Weights of a small transformer language model.
Size: 17 layers, width 256, 8 heads of 32, MLP 1024 SwiGLU, vocabulary 1024, 18.4M parameters.
Architecture: RMSNorm before each block, no biases in attention or MLP, untied embeddings, attention and MLP in parallel.
Training: 609M tokens, 9290 steps.
MLP neurons of a small language model. Each row is named by its layer, matrix (gate and up: input weights; down: output weights) and neuron, and shows model dimensions 80-207. Each number is 128 + 24 x the weight over its row's rms, rounded and kept within 0 to 255. A neuron's up and down rows have the sign that makes its largest values positive.
After each neuron's rows, "fires after" lists the tokens most often just before its 100 highest values on Wikipedia text that the model never trained on; "fires on" lists the tokens most often at its 100 highest values on Wikipedia text that the model never trained on.

L5.gate564 [122  91  95 120 139 133  94  91 123 111 117 157 138 128 121 182 142 108 132 113 131 111 133 122 110 133 113  94 103 138 124 128 188 119 130 129 127 160 125  97  77 148 140 127  91 112 118 127 166 107 157 134 110  97 124 109 153 104 126  96 173 186 137  99 114 105 203 141 119 154 123  68 136 133 126 150 119 119 161  98 135 159 117 130 151 146 150  93 186 113 127 107 122 151 151 118 108 150 144 109 143 117 111 128 112  94 144  93 160 154  93 169 163 138 108 162 160 188 153 162 124 118 104 157 121 133 174 134]
L5.up564 [128 123 128 100 144 136 127 150 100 121  98 156 138 159 105 179 120  94 160 110 156 113 134 128 127 130 119 118  91 135 106 110 185 110 146 126 114 154 119 132 136 125 148 136 110 125 111 123 149  94 104 105 113 103 109  97 140 125 115 110 121 159 143 131  89  76 176 173 101 103 120  94 136 123 151 169 179 119 166  80 111 145 135 133 143 135 193  97 149 153  88 147 137 186 152 120 109 151 142 125 141 140 100 151 116 116 129 109 170 159 118 145 152 137 124 142 155 167 131 120 120 142 117 132 131 118 166 120]
L5.down564 [129 122 137 154 142 135 127  84 175  73  93 162 127 134  93 121  94 100  96 151 145 128  94 107  98  87 135 100 149  84 114 154 144 110 160 156 175 124 164 127 145 132 146 146 104 135 137 106 110 119 139 149 139  90 120 133 117 168 139 153 162 128 146 137 103 108 123 133 127 111 132 111 140 112 144 115  91 146 122  97 119 149 123 131 144 137 142 100 160 122 135 120 122 188 157 142  85 157 137 111 131 169 131 138 148  95 180 109  93 176 104 147 109 154 114 151 103 150 150 131  77 101 127 166 129 149 112 108]
fires after: " b", " or", " be", " rele", "le"
fires on: "ased", "gan", "ren", " man", "-", " |\n\n"

L13.gate464 [131 144 120  93 165 125 133 136 154 119 122 124 142 153 132 149 155 149  96 137 127 153 126 125 166 128 103 136 127 144 123 120 101 150 109 152  82 155 138 132 145 136 104 141 167 101 123 125 128  96 130 111 134  70  87 172 181 121 182 123 119 149 125 117 143 106 127 112 140 103 111 110 147  99 131 149 138 105 111 150 122 116 109 181 160 149 122 112 116  83 160 105 113 122  81 100 187 134 132 133 133 156 153 141 136  98 111  97 116 121 113 108 123 125 133 145  92 137 146 129 119  58 123 118 128 101  86 133]
L13.up464 [115 164  78 171 118  84 165 151 124 123 145 113 133 154 146 149 101 125 144 136 114 100 134 126 118 113 140 156  90 120 142  93  99  76 126 127 118 134 148 129 148 128 174 104 159 120 115  95 124 105 115 124 107 112 117 145 142 115 148 162  97 113  98 146  94 155 148  96 114 132 146 109  95  95 157  91 168  87 160 119 106 157 153 142 130 137 124 161 132 126 183 118 109  94  89  92 148 110 114  68 138 126 130 128 122 121 162 121 130 165 101 145 122 193 100 167 166 149 136 111 126 121 156 131 162  85 164  84]
L13.down464 [152 144 111 104 107 104 123 179 127 129 136 109  80 148 134 159 120 149 133 122 147  85 128 118 117 110 121 178 131 163 127 111 132 102 117 164 107  85 136 152 144 113 163 144  94 125 127 126  90 149 130 135 159 102 130 113 142 147 140 127 104 156  86 131  83 153 130 116 110  91 134  31 114 153 145 124 135 126 141 168 126 115  88 195 127 150  89 105 169 139 154 146 148  78 120 133 100 113 118 134 134 123 108 172 110 118 141 126 109 136 148 125 109 123 111 163 126 131 167 123  70  93 123 117 144 159 140 118]
fires after: " ", "9", "0", "|", "2", " |"
fires on: " ", "2", "1", "0", "7", "8"

L5.gate981 [144 104 113 140 117 121  85 130 145 152 146 130 139 139 140 104 115 114 102 154 188 100 150 154 127 124 149 128 127 116 127 128  85 119  81 143 131 107 169 102  93 149 111  97 111 171 129 129 179 146 131 161 110 131 146 131 115 128 102  80 154 128 146 111 116 143 108  58 207 122 119 131  84 152 137 124 111 108 108 161 130 133 152 120  98 184 139  75 101  96 165 133 117  86 166 139 155 120 149  99 116  57 138 124 122 148 115 145 110  97 160 106 140 127 129 103 143 104 101 155  87 114 135 111 158 155 137 160]
L5.up981 [132 168 115 142 125 153 142 150  79 136 140  94 150 108 144 112 114 164 103 148 144 117 132 143 126 124 123 107 133 132 153 124 105 123  88 145 136  96 131 106 100 164 121 108 142 174 131  94 167 137 148 145 166 141 141 100 139 123 128 127 141 161 128 131 114 125 123  64 153 130  90 114 117 140 133 167 132 109 136 154 174 130 170  94 140 154 119  74 120 122 124 117 141 121 119 169 141 114 137 143 115 127 122 114 119 146 122 165 103 100 171 105 137 125 197 132 150 130 113 149 125 139 109  70 136 109 101 147]
L5.down981 [150  92 124 149 104 115 113 148 115 127 154 140  91 139 135 110 150 129 115  99 174 142 152 101 122 111 166 152 112 122 136 122 135 125 101 117 137 118 112 106 110  74 131 105 146 159 162 111  78 115 163 145 172 149 127 127 172 127 123 115 164 102 112 164 136 134 157 115 127 105 144 124 157  83 219 120 146 133 101 161 150 176 109 135 153 103 124  84  78 130  95 130 141 114 165 124 148 146 113  94 119 153 106 164 111  86 141 147 126 151 139 120 120 116 138 164 156 120 125 136 112 105 160 110 134 144 120 113]
fires after: "1", "\n", "ian", "er"
fires on: "-", "\n", "7", "8", "5"

L5.gate138 [134 136 102 127 134  98 140 141 153 139 147 112 116 113 180 123 150  98 156 108 141 126 119 113 139 166 136 156 106 126  68 125 115 143 139 120 131  64 106 150 115 143 148  99 144 124 148 135 108 128 128 118 120 128 135 166 128 143 146 106 173 137  95 133  98 128 130 140 138  98 147 109 142 135 147 127 109 124 128 139 150  87  83  89 122 161 108 123 150 108 126 147 120 100 151 115 180 116 158 109 155 165 153 137  88 160 134 131 134 127  95 162 114 125 148 135 120 114  96 130 122 109  84 164 100 164 124 133]
L5.up138 [146 163 150 161 100 121 144 169 131 122 141  68 131 103 183 128  82 154 140 148 150 145 131 123 120 137 151 149 105  98 116 166 117 112 124 106 120 118 150 144 130 110 132 151  76 143 138 108 121 136 113 100 127 169 139 118  99 131 136  98 171 143 116 115 146 110  89 110 118 153 132 118  84 108 124 152 131 135  98 162 131 114 129 119  99 144  99 117 135  94 129  82 131 131  67 125 164 162  65 182 104 120 140 154 132 128 162 157 131 148  83  91 120 135 122 100 121  76 138 113 177 137  97 117 126 140 127 130]
L5.down138 [166 132 131 190 116  91 141 145 137 105 177  88 129 141 160 106 126  98 118 137 190 148 163 142  97 128 141 142 119 112  78 135 141 130 126 178 139 160 141 137 117 100 150 143 114 100 110 156 133 108 151 139 122 116 122 157 103 156 105 110 139 124 144 124 131 118 103 102 122 117 174 113 110 142 167  96 157 140  90 133 170 112 103 124 172 151  88 126  81  91 100 104 134 148 146 122 169 175 119 101 147 130 112 128 112 127 114 173 115 142 122 128  80 115 140  75 140 118 123 124 111 106 104 106  99 159 159 154]
fires after: " |", " ", ",", " –"
fires on: " |", " –", " also", " |\n\n", " or"

L5.gate838 [135 148 134 104 135  97 167 156 127  99 143 131 117 152 100 136 122 129 118 133 114 122 120 104 104 132 119 125 117 142 116 150 135 157 122 125 117  91 131 174 150 147 122 163 175 110 126 136 123 108 114 114 120  83 113 125 134  79  90 160 141 173 140  91 158 135 125 115 111 121 114 112 159 127 125 117 138 138 115 115 155 106 128  84 158 108 134 137 149 148 110 128 143 143 146 147 120 131 139  63  99 141 139 148  95 149 151  92 109 147 149 123 149 109 169 123 148 145 115 128  83 119 138 122 166 141 148 109]
L5.up838 [138 103 126 146 132 125 137 176 139 176 118 114 139 105 137 126 122 146 158 147 102 106 128 130  86 129 144 183 109 109 152 118 134 165 139 114 196 114 127 133 146 106 127 113 124 103 173 133 114 123 136 104  83  88  85 113 117 133 135 130 105 147  85 112 151 126 132 172 119 134 150 159 145 152 131 106 154 137 113 103 100 111 103 142 138 103 135 176 137 118 136 114 168 128 104 104  93 148 103 107 171 148 135 125 125  75  99 119 223 180  90 123 149 137 148 118 106 133 103 112 131  95 134 196 130 124 133 112]
L5.down838 [176 109 158 154  64 137  84 152 130 134 121 124 162 139 121 138 112 105 123 142 136  87 131 143 107 105  93 120 109 113 139 123 115 119 116 119 111 128 106 119 119 120 162 162 106 127 106 145 140 141  97 119 140  92 134 153 111 111 106 144 108 132  43 126 111 161 112 134 101  89 150 145 131 143  97 125 140 145 149 162 118 153  97 154 134 160 122  85 133 138 118  85 148 132 137 164 113 152 149 147 128 113  76 142 144 117 161 122 115 148 158 108 107  95 142 131  86 135  96 162  94  93 138  91 154 112 104 103]
fires after: "0"
fires on: "0", "rough", ":", "ite", "ings"

L5.gate17 [151 149 127 106 131 124 137 130 155  93 123 133 135  84 125 139  82 129 184 106 108 137 111 144 102 135 155  94 107 143 133 110 150 122 126 138  77 108 180 152 134 115 131 153 129 136 117 100 127 152 119 139  95 141 121 136 159  89 107 145 136 149 109  90 104 143 125 120  53 164  95 128  85 168 163 146 108 145  93 111 165 138 126 101 145 110 131 142 162 110  94 103 100 160 122 102 123 133 117 161 112 108  88 141 144 123 110 108 143 188 144  84 129  66 161 139 149 145 155 153 118 120 100 137 144 161 122  95]
L5.up17 [131 148 174 107 133 102 139 102 138  93 139 162 138 102  94 137  81 105 188 109 149 147 130  86  94 130 178 103 126 125 149 132 137 157 116 178 104 127  90 114 124 143 109 139 135 136 134 148 122 163 117 150  89 153  90  90 109  97 121 117 153  92 108 117 105  94  95 120 126 118  46 169 122 136 153 146 132 109 118 106 155 142 107 111 133 135 127  96 136 161 154 105 129 140 183  87  92 150 112 150 131 106 146 133 105 142 134 181 129 118 101 105 147  93 134 157 129 139 151 160 134 134 131 154 125 145 149 116]
L5.down17 [149 101 140 128 116 116 166 141 150 100 123 149  76 108 109 154 115 156 118 112 123 135 131 113 133 143 135  94 127 127 139  96 144 136 155 136 146 138 177 125 165 183 165 132 105 117 128 179 138 124 138 130 149  88 146 128 143 128 159 145 109 106  81 114 135 140 135 105  87 163 123 143 107 158 142 198 102 127 144 120 131 112  87 146 107 146 173 186 139 124 111 131 111 151 123 150 101 136 138 120 166 128 117 173 118 149 141 123 145 120 100 129 115 143 144 136 115 127 125 122  90 129 186 141 154 148 114  93]
fires after: " G", " or", " be", " D", "ot", "D"
fires on: "gan", "erman", "uring", "able", "ren"

L5.gate470 [105 135 124  79 101 134  89 108  69 124 135 130 134 100  94 125  98 174 130 135 126 123 147 128 142 128 166 152 101 125 166 165 135 110  69 158 118 110 156  89 132 122 185 104 109  95 105 117 112 115 132 103 114  78  75 103  77  97 134 167 180 159 141 104 124 120 131 130 162 114  94 147 136 172 110  95 108 121 128 113 131 124 157 150 158 153 107 118 127 135 143 131 136  87 180 126 160 103 116 122 135 117 139 132  67 136 148 118 113 106  80  93 131 147 137 181 149 100 140 154 136 150 115 123 134 111 156 138]
L5.up470 [162 145  84 140 126 140 156 118 165 130 116 131 143 150 117 119 149 115 149 152 118 144 113 120 167 136 132 127 127 148 117 121  95 124 156 122 117 117 139 168 168 105 147 138  94 148 100 120 162 127 158 106 131 107 106 163 118 114 171 161  95 142 140  87 137 123 123 126  99  90 130 139 134 152 119 177 134 127 164 149 131 110 153 164 138  93  90 132 178  79 116 126 138 148  89 125 106 138  92 112  91 130  84 144 159 130  99  71 109 176 127 110 121 115 109 120 160 147 106 131 138 112 130 124 137 100 112  94]
L5.down470 [176 132  94 126 151 143 122 177 141 125 134 120 140 114 129 113 154  95 115 112  62 115 109 110 140 106  98  97 129  61 129 127 134  95 143 116 128 148  95 136 124 177 135 127  90  95 146 134 129 128 144 112 127 118 121 138 116 150 138  96 110 126  73 112 122 134 135  99 135 129 128 135 150 125 131 136  93 149 124  90 131 169 124 169 112 112 127 100 171  93 117 129 146 123 152 110 134 122 113 119 109 120 110 137 138 129 131  55 138 174 121 123 128 132 153 161 120 139 105 167 125 111 123 174 135 112 134 108]
fires after: "0"
fires on: "0"

L7.gate620 [137  69 111 115 117 122 134 120 112 122  86 122 120 167 133 120 136 143 104  93 153 135 138 123 141 147 132 143 128 147 123 171 167 140 129 131  89 131 124 107 118  89 128 111 159 120 159 144  67 110 130 163 188  93 167 130 100 103 141 163 147 112 125 138 141 117 118 172 137 152 105 124 117 101 140 143 116 154 120 103 110 145 115 166  97 171 144  79 142 141 143 137 153 156 156 152 112 152 162 123 139 141 113 126 157 115 110 143 125 144 154  99  86 126 125 165 145  95  88 131 160 112 117 147  95 165 158 128]
L7.up620 [124 155  86  96 166 118 151 133 135 105 123  99 117 130 150 123 159 158 139 104 148 113 145 151 159 124 142 132 132 134 102  92 130 102 100 125 127 127 134 121 182 117 130 107 146 138 114 140 198 144 133  77 126 108 130 129 103 145 117 119  95 129 105  93 149 114 157 117  91 146 147 159 152 153  97 131 140  92 130 105 152 140  89 124 135 145 110 169 176 167  90 118 105 134 100  83 117  90 104 172 139 121 106 120 119  98 133 115 119 119 134  84 100  97 138 145 141 169 133 113 126 140 141 137 138 136 144 137]
L7.down620 [ 99 120 109 126  98 116 145 128 122 131 115 153 112  94 128 106 142 143 158 151 121  84 118 154 144 141 141 137 120 115  74 129 128  85 106 129 111 142 137 137 132 131 120  78 116 140 117 111 136  85 122 127 131 112 141 148 145 110 106 132  99 159 118 110 166 115 124 123 117 135 140 119 116 188 118 168 117 141 190 134 152 115 113 126  88 113  90 134 154 136 112 191 130 148 102 113  69 113 146 152 180  94 135 131 184 146 168 114 107 108 121 108  84 110 113 145 152 131 154 106 147 119 109  94 126 127 150  91]
fires after: "le", "op", " y", "and", "y", " f"
fires on: "/", "ard", "t", "h"

L5.gate281 [144 148 146 134  80 124 134 139 119 106 177  93 140 114 130 130 122 136 130 135 186 156 156 165 122 116 152 142 127 122  96 108 134 132 102 107 195 147 110 108 105 131 119 104 123 118 173 152 127 129 120 110 143 110 107 163 120 109 139 151 158  93 135 151 156 134 104 112 108 147  97 107 124 174 126 152 154 139 152 131  99 159 174 119 148 165 119  73 126  95 133 112 164 107 129 145 143 142 155  59 136 120 149 153 137 166 160 128 122 120 143 126 126 128 131 163 131 102 119 156 131  74 102  68 114 130 155 155]
L5.up281 [138 141 112 120 106 150 172 139 145  83 123 105 123  81  99 112 161 122  93 143 150 113 127 166 132 123 152 157 131 116  75 148 118  85 112 131 116 161 154 132 123 162 138  92 115 123 114 113 168 138  90 125 141 138 154 125 151 118 153 144 158 134 157 153 118 147 121 132 119 121 126 100  85 177 111 126  97 164 128 110 169 130 144 122 108 141 110  83 118 131 139  79 109 131 132 116 145 110 103 132  87 101 101 165 152 102 122 159  70 114 126  87 211  92 156 134 125  89 160 148 133 112 109  80 120 148 132 112]
L5.down281 [185 121 109 201 146 130 113 119 119 186 169  96 103 135 161 131 131 167 123 112 138 130 128 103 107 117 148 133 129 154 117 126 129 131 153  98 145 157 125 163 115 133 158 165  98  96 151 145  91 137 128 133 152 132 110 178 106 139 114 176 131 115 134 127 120 136 152 140 164 133 127 122 126 127 156 123 148 131 106 128 175 111 149 138 146 101 122 114 126 159 102 137 172  96 179 154 142 129 125  98  84 127 139 113 152 174  85  77 150 142 138 117 134 146 141 126 129 118 101  89 153 154 156 146 148 132 101 114]
fires after: "\n", " |", ")\n"
fires on: "-", " –", " us"

L6.gate216 [ 90 148 114 121 124 172 131 149 122 151 110  78 105 124 166 132  81 164  98 128 125 145 150 101 112 100 112 148 119 126  98 130  99 120 115 136 144 113 114 156 121 125 124 159 137 159 146 139 113 123 119 193 104 118  98 125  85 128 119 129 139  61 136 103 153  89 113 134  97 111 105 121 120 111 123 123 142 119  95  95 143 102  81 126  94 149 103 109  78 148 151 142 116 107  98 138 119  77 136 130 112 119 141 160 141 179 107 151  77 136  83 126 148 121 175  89 157 102 108 179 121 144 102 121 138 150 138 176]
L6.up216 [213 154 145 143 132 133 116 112 107 125  94  72 141 104 106  98 125 139 154  89 119 136 138 137  81 147 163 181 124 139 109 150  96 150 141 114  81 113 139 151 137 131 151 112 122 120 117 163 133 147 187 131 146 107 118 125 134 150 108  99 111 111  90 169 107 126  94 147 144 112 129 133 115 123 145 126 138 140 115 113 147  90 153 128 149  85 125  96 152 138 106 166 102 121 145 149 131 160 130 146 153 129 126 132 122 128 123 143 167 141 116  83 135 143  75 110 149 111 176 113 130 125 156 144 117 155 134 107]
L6.down216 [133 145 130 148 124 131 107 136 127 103 132 124 122 164 147 157 149  94  90 122 160 168 135 135 121 131 126 114 113 140  85  75  87 123 117 111 162 120 208 114 134 156 133 136 144 127 108 134 161 147 137 137 129 126  96  94 154 109 124 134 131  97 121  97 133 121 123 129 128 142 161 173  82 125 122 167 174 132 147 149 111 110 152 134 134 102 121 110 118 160 108 129 106 114 133 134 149 172 123 146 114 130 147 139 110 160 108 126 146 144 136 158 136 119 130 140 101 125 151 121 140 126 137  97 108 115 100  98]
fires after: "ru", "1", " ele", "un", " a", "0"
fires on: "ction", "%", "8", " time"

L6.gate51 [163 160 105 140 159 137 129 158 117  91 126 128 166 138 152 127 100 109 159 119 117 118 112  84 104 143  87 155 121  83 147 132 122 135 132 138 112 128 113 155  94 141 134 155 141 159 141 147 111 113  99  82 109 148 143 100 106 136  88 135 119  84 132 148  86 116 125 134 160 172 148 115  92 142 126 151 135 137 101  84 138 107 164 111 162 100 115 147  76 143 104 173 127  90 114 139 171 161 131 148 114 110 127  89 133 128  96 144  90 168 124 140 142 143 183 149 145 111 112 165 113 142 116 110 157 156 155 135]
L6.up51 [145 106 151 132 179  87 154 138  98 100  98 128 103 136 165 131 135 137 126  91 146 112 134  88 110 138 124  93 107  95 143  88 121 131 149 157 117 105 134 113 134 147 147 176 149 161 143 146 118  98 154  85 114 135 133  73 127 121 139 137  94 122 151 122 111 166 137 124 147 128 191 130 103 116 130 134 110 159  98  65 139  90 155  88 129 124  97 175 112 141 145 147 141 121 120 165 134 177 117 112 115 139 135 147  86 137  68  87  73 145 124 113 135 137 144 121 173 139 172 148 129 145 110 105 158 174 177 168]
L6.down51 [130 181 125 162 154 165 143 139 107 132 121 111 117 144 117 120 121 133 139 181 116 123 121 157 132 111 112  76 124  72 105 117 138 175  87 100 128 153 135 172 111 131 139 140 121 104 115 164 143 128 142 148 136 167 158 145  90 153 113  69 132 119 111 147 102  97 122 136 172 131 108 109 128 162 128 169  90 157 101 128 139 148  97 125 116 153 117 115 127 142 132 136 112 150 133  82 105 123 161 106 117 138 130 135 158 147 124 152 104 142 155 106 124 144 154 109 177 102 124 111 141 150 129 115 147 105 142 154]
fires after: " ", " (", "–"
fires on: "6", "8", "2", " second", "H"

L6.gate278 [154  60 182 127 153 147 110 184 139  93 103 147 119 123 142 150 126 109  82 131 171 147 143 106  97 143 124 147 120 108 159 161 119 120 113 161 102 132 145 111  97 121 125 126 126 142 155 111  91  83 105 115 109 123 116 132 109 136 146 165 131 114 146  70 104 119 140 119 168 166 163 107 156  88 145 166 142 158 145 108 101 155 104 114 117 102  72 126 126 122 111 132 156  69 151 120 113 111 140 108 109 165 109  98 165 169 100 137  97 111 110 103 139 138 124 119 127 135 133 102 152 132 142  95 101 108 118 122]
L6.up278 [131  99 164 136 181  92 107 194 118 104 100 156 133 151 147 156 102 141 131  85 137 112 121 167 100 109 136 142 156  96 188 158 109 134  91 157 141  97 118 120 118 138  91 106 152 115 174 104 114 124 141 102 141 110 125  91 105 144 116  97 136 171 149  90 120 110 158 144 124 118 146 143 152 101 110 167 118 136  80  99 128 160  88 131 131  98  97 148 147 156 121 121 135  55 133 122 113 151 141 110 132 124 142 113 124 165 129 130 138 168 128 116 144 156  85  99  95 127 159 106 125 106 126  97 151 103  92 133]
L6.down278 [107 170 125 140 122 109 159 139 152 166 101  95  69 112 108 105 126 138 134 147 129 127  95 120 118 120 148 113 162 134 107 126 128  82 155  73 124  96 116 123 123 175 155 117 120  91 125 131 145 134 152 140 142 133 136 176 131 102 112  78 124 110 110 141 124 126 105 109 143  91 149 110 122 124 136 165  72 139 124 123 122 119 144 131 133 158 124 150 118 140 143 133 156 149 148 115 138 130 101 139 218 134 145 115 148 149 181 154 132 138  90 129 121 148 182 109 113 146 118 139 122 147 157 110 164 125 153 125]
fires after: " ", " (", ")", "\""
fires on: " |\n\n", "6", "2", "\n\n", "7", " "

L5.gate435 [124 137 146  96 112 126 122 136 115 139 124 150 150 138 106 127 128 140 184 109 133 129 151  93 147 176 134 105 152 119 152 159  89 112 132 123 139 171  90  94 125 152  87 140 134 112 106 134  95  89 117 113 115 149 162 126 139  82 152 111 131  92  86 152 121 108  96 116 152 107 146 136 122 182 122 138 128 152 193 144  92 153 180 158 143 109 159  85 143 189 154 127 155  96 187 121 134 153 153 109 108 152 106 126 198 131 163 140 138 146 148  85 122 114 123 129 108 129 115 164 145  98 153  83 129 106 136 119]
L5.up435 [134 160 122 125 113 118 132 178 123 121 103 112 152 170 101 167  82 140 149 129  71 161 120  52 103 154 149 113 125 116 145 134 111 117 137 119 176 161 124 116  97  81  94 161 143 101 145 117 111  95  93 110 104 139 114  96 136 142 153 101 142 129  77  87 143 107  85 140 123 132 124 114 171 168 113 126 136 127 145 157 138 141 106 141 132  98 133  80 159 163 136 155 148  84 140 152 115 151 116 154 142 132  95 193 141 135 155 122 187 129 136 138 122  90 120  99 126 133 151 149 138  85 127  98 152 118 131 106]
L5.down435 [143  71 136 140 136 124 111 123 110 116 129 105 106 126 112 123  88 117 123 157 157 130  95 130 147 107 163 137 122 143 144 123 145 167 157 106 119 112  94 112 119 122 121 117 132 101 130  68  85 162 166 166 104 110 108 139 132 154 112 138 173 151 153 147 120 143  88 160 137 113 147 105 115  97 109 153 121 128  78 114 130 149 134  96 169 148 129 149 109 146 137 121  95 147 111  95 117 121 114 138 149 129 115 158 107 153  96 140 151 103  89 155 166 117 124 152 109 115 124 135 139 112 144 134 166 158 121 130]
fires after: " |", "\n", " |\n", " ret", "-", " t"
fires on: "urn", " –", "|", " is", " -", " Re"

L5.gate101 [113 162 151 105 132 150 107 128 131 164 152 130 152 138 124 151 141 142 153 107 121  91 144 109 161 120 167 139 107 122 115  95 128 177 141 155 134 153 105 105 179 119 176 122 175 102  79 164 140 114 133 139 129 149 111 102 113 112 125 151 157 128 102  99 113 132 153 116 154  90 134 136 174 104  95 116 125 119 114 108 159 118 124 149 130 147 129 117  84 190 124 142 129 106 126 115 131  97 117 138 127  77 148 192 119 149 128 183 112  92  85 141 168 105  93 140  89 150  83  87 123 152 135 133 161 130 128 134]
L5.up101 [157 154 107 144 137 167 139 139 128 130 128 149 136 158 184 123 143 109 126 121  80 105 115 104 161 116  71 105 155 141  77 107 134 150 137 140  89 160 135 105 180 106 186 120 145 104 121 147 127 132 183  90 125 143 117 108 137 111 120  89  89 159  84  97 110 154 135  83 137 128 135 103 131  82 107 130 146 184 136 119 130 154 117 122 150 148 158 107 125 145 104 126 120 124  77 117 114 118  96 167 121 125 108 141 118 118 115  73 107 132 125 134 166 107 161 121 114 148 121  93 147 149 155 153 151 122 122 152]
L5.down101 [133 130 110 131 123 142 161 148 135 112 151 180  87 120 138 136 162 103 111 132  68 122 149 127 111 125 126  85 144 127 109 117 106 104 127 120 134 116  85 147 116 135 179 109 114  64 122 151 144 141 101 122 134 107 123 129 134 112 138 170  67 115 145 133 124 141 133 129 111 153 120 118 121  88  99 210 137 153 113  97 135 134 144 157 131 158 128 117 147 164 133 156 156 116 135 142  91  90 125 183 142 132 144 137 127 121  94  58 121 118 131 140 142 178 180  86 121 155  94 146 127 149 177 130 144 162 136 116]
fires after: "0", "d"
fires on: "0", "ict"

L5.gate872 [110  85 111 161 102 135 116 115 145 121 155 104 126 156 155  85 116 140 137 119 165 161 147 145 134 116 101 133 109 138  77 138 112 145 136 130 120  84 122 144 126 137 123 127 155 147 114 141 131 132 106 103  93 142 166 204 146 146 150  75 114 146 137 148 111 165 167 129  84 129 100  97 123 124 132 100 155 176 120 106 145 114  68 115 106 129 142  71 135  93 127 124  90 123 147 124 156 144 144  77 126 149 163  93 177 171 156 129 116 119 145 122 113 121 150  94 120 151  92 119 119  91  88 116 139 133 115 165]
L5.up872 [117 142 121  92 103 142 123 131 127 100 126 130 144  79 114 120 102 124 129 114 132 120 118 131 147 136 124 145 135 113 135 167 119 117 112 135 136 149 118 150 124 164 124 138 162 119 120  90 130 122 139 152 129 103 139  71 101 110 114 142 153 113 142 119 123 185  91 121 182 130 168 151 133  67 161 126 130 103  79 159 157 128 152 154 143 148  82 146 153 143  93  86 107 144 132  98 137  82 134 160 101 118 123 124 133 132 131  94 126 114 111 141 132 138 125 130 130 110 137 113 133 125 103 113 120 167 105 157]
L5.down872 [146 100 119 142 146 132 123  95 181 153 124 108  93 128 150  97 132 130  86 123  97 101 133 141 128 107 125 158 143  42 129 106 113 150 139 146 126 134 106 146 137 193 109 133 125 152 179 129 100 139  91 105 106 154 132 116  96 145 162 157 154 131 114 105 143 175 126 120 123 134 149 163 158 118 110 137  94 125 117 167 117 160  94 141 124 134 128 136 153 119 144 151 155 122 114 162 140 113 152 149 101 127 110 114 141 165  54 115  96 138 108 108 130 113 147  84 147  69 105 134 121 118 106 146 128 150 117 133]
fires after: ")\n", ".\n", "\n", " ", " |\n"
fires on: "-", " -", "|"

L7.gate993 [121 123 148 113 115 101 133 148  75 148 119 141 135 152 145  90 140 156 112 103 127 142 147 121 141 120 116 102 147 118 120  98 131 143 133 118 118  47 104 121 173 175 102 111 135 129  92 160 116  88 144 162 165 123 171 169 102 130 113 105 131 126 105  99 114 142 184 113 158 117 185 130 136 119 130 114 103 158 154 127 138 105 134 129 100  96 148 112 138 123 154 124 178 120 164 118 114 113 106  87 115 158 142 111 141 130 143 141  82 131 148 135  70 128 126 161 145 135 138 116  97 111 147 135 113 111 179 130]
L7.up993 [ 66 156 147 138 122 116 157 139 103 131 124 133 127 189 126 107 126 198 129  78 154 115 101 163 138  91 123 149 110 107 132  86 112 124 136 124 132 100 155 130 120 142 129 163 106 108 128 109 125 147 145 137  98 143 118 115 133 103 151 143 149 108 148  98 132 148 101 171 114  82 109 167 163 176 109 101 115 116 150 156 145 124  92 141 116 117 103  94 123 104  91 130 131 114 100 121 129 138  85 122 106 104 133 112 146 132 141 133 128 154 151 119 115 133 100 109  92 126 145 118 168  86 109 139 148 107 116 111]
L7.down993 [137 123 126 111 107 138 105 104 165  56 142 145  95 125 128  97 162 142 150 116 119 102 138 174 116 147 127 127 140 157  96 121 129 132 123 146 183 116 147 120 136 128 171 119 139 127 126 136 106 129 122 146  97  73 125 181 134 116 100 106  99 150 150 105 112 104 127 109  92 134 175 133  75 122 139 196 121 137 118 114 123 137 149 164 140 103  95 103 130 163 158 154 135 123 152 117 116 119 118 106 155 114 127 122 173 129 146 149 110 137 112  97  97  94 145 135 100 129  99 135 107 133 133 116 154 157 136 125]
fires after: "op", "le", "ep", "ure", "ouse"
fires on: "ul", "h", "ar", "d", "t", "l"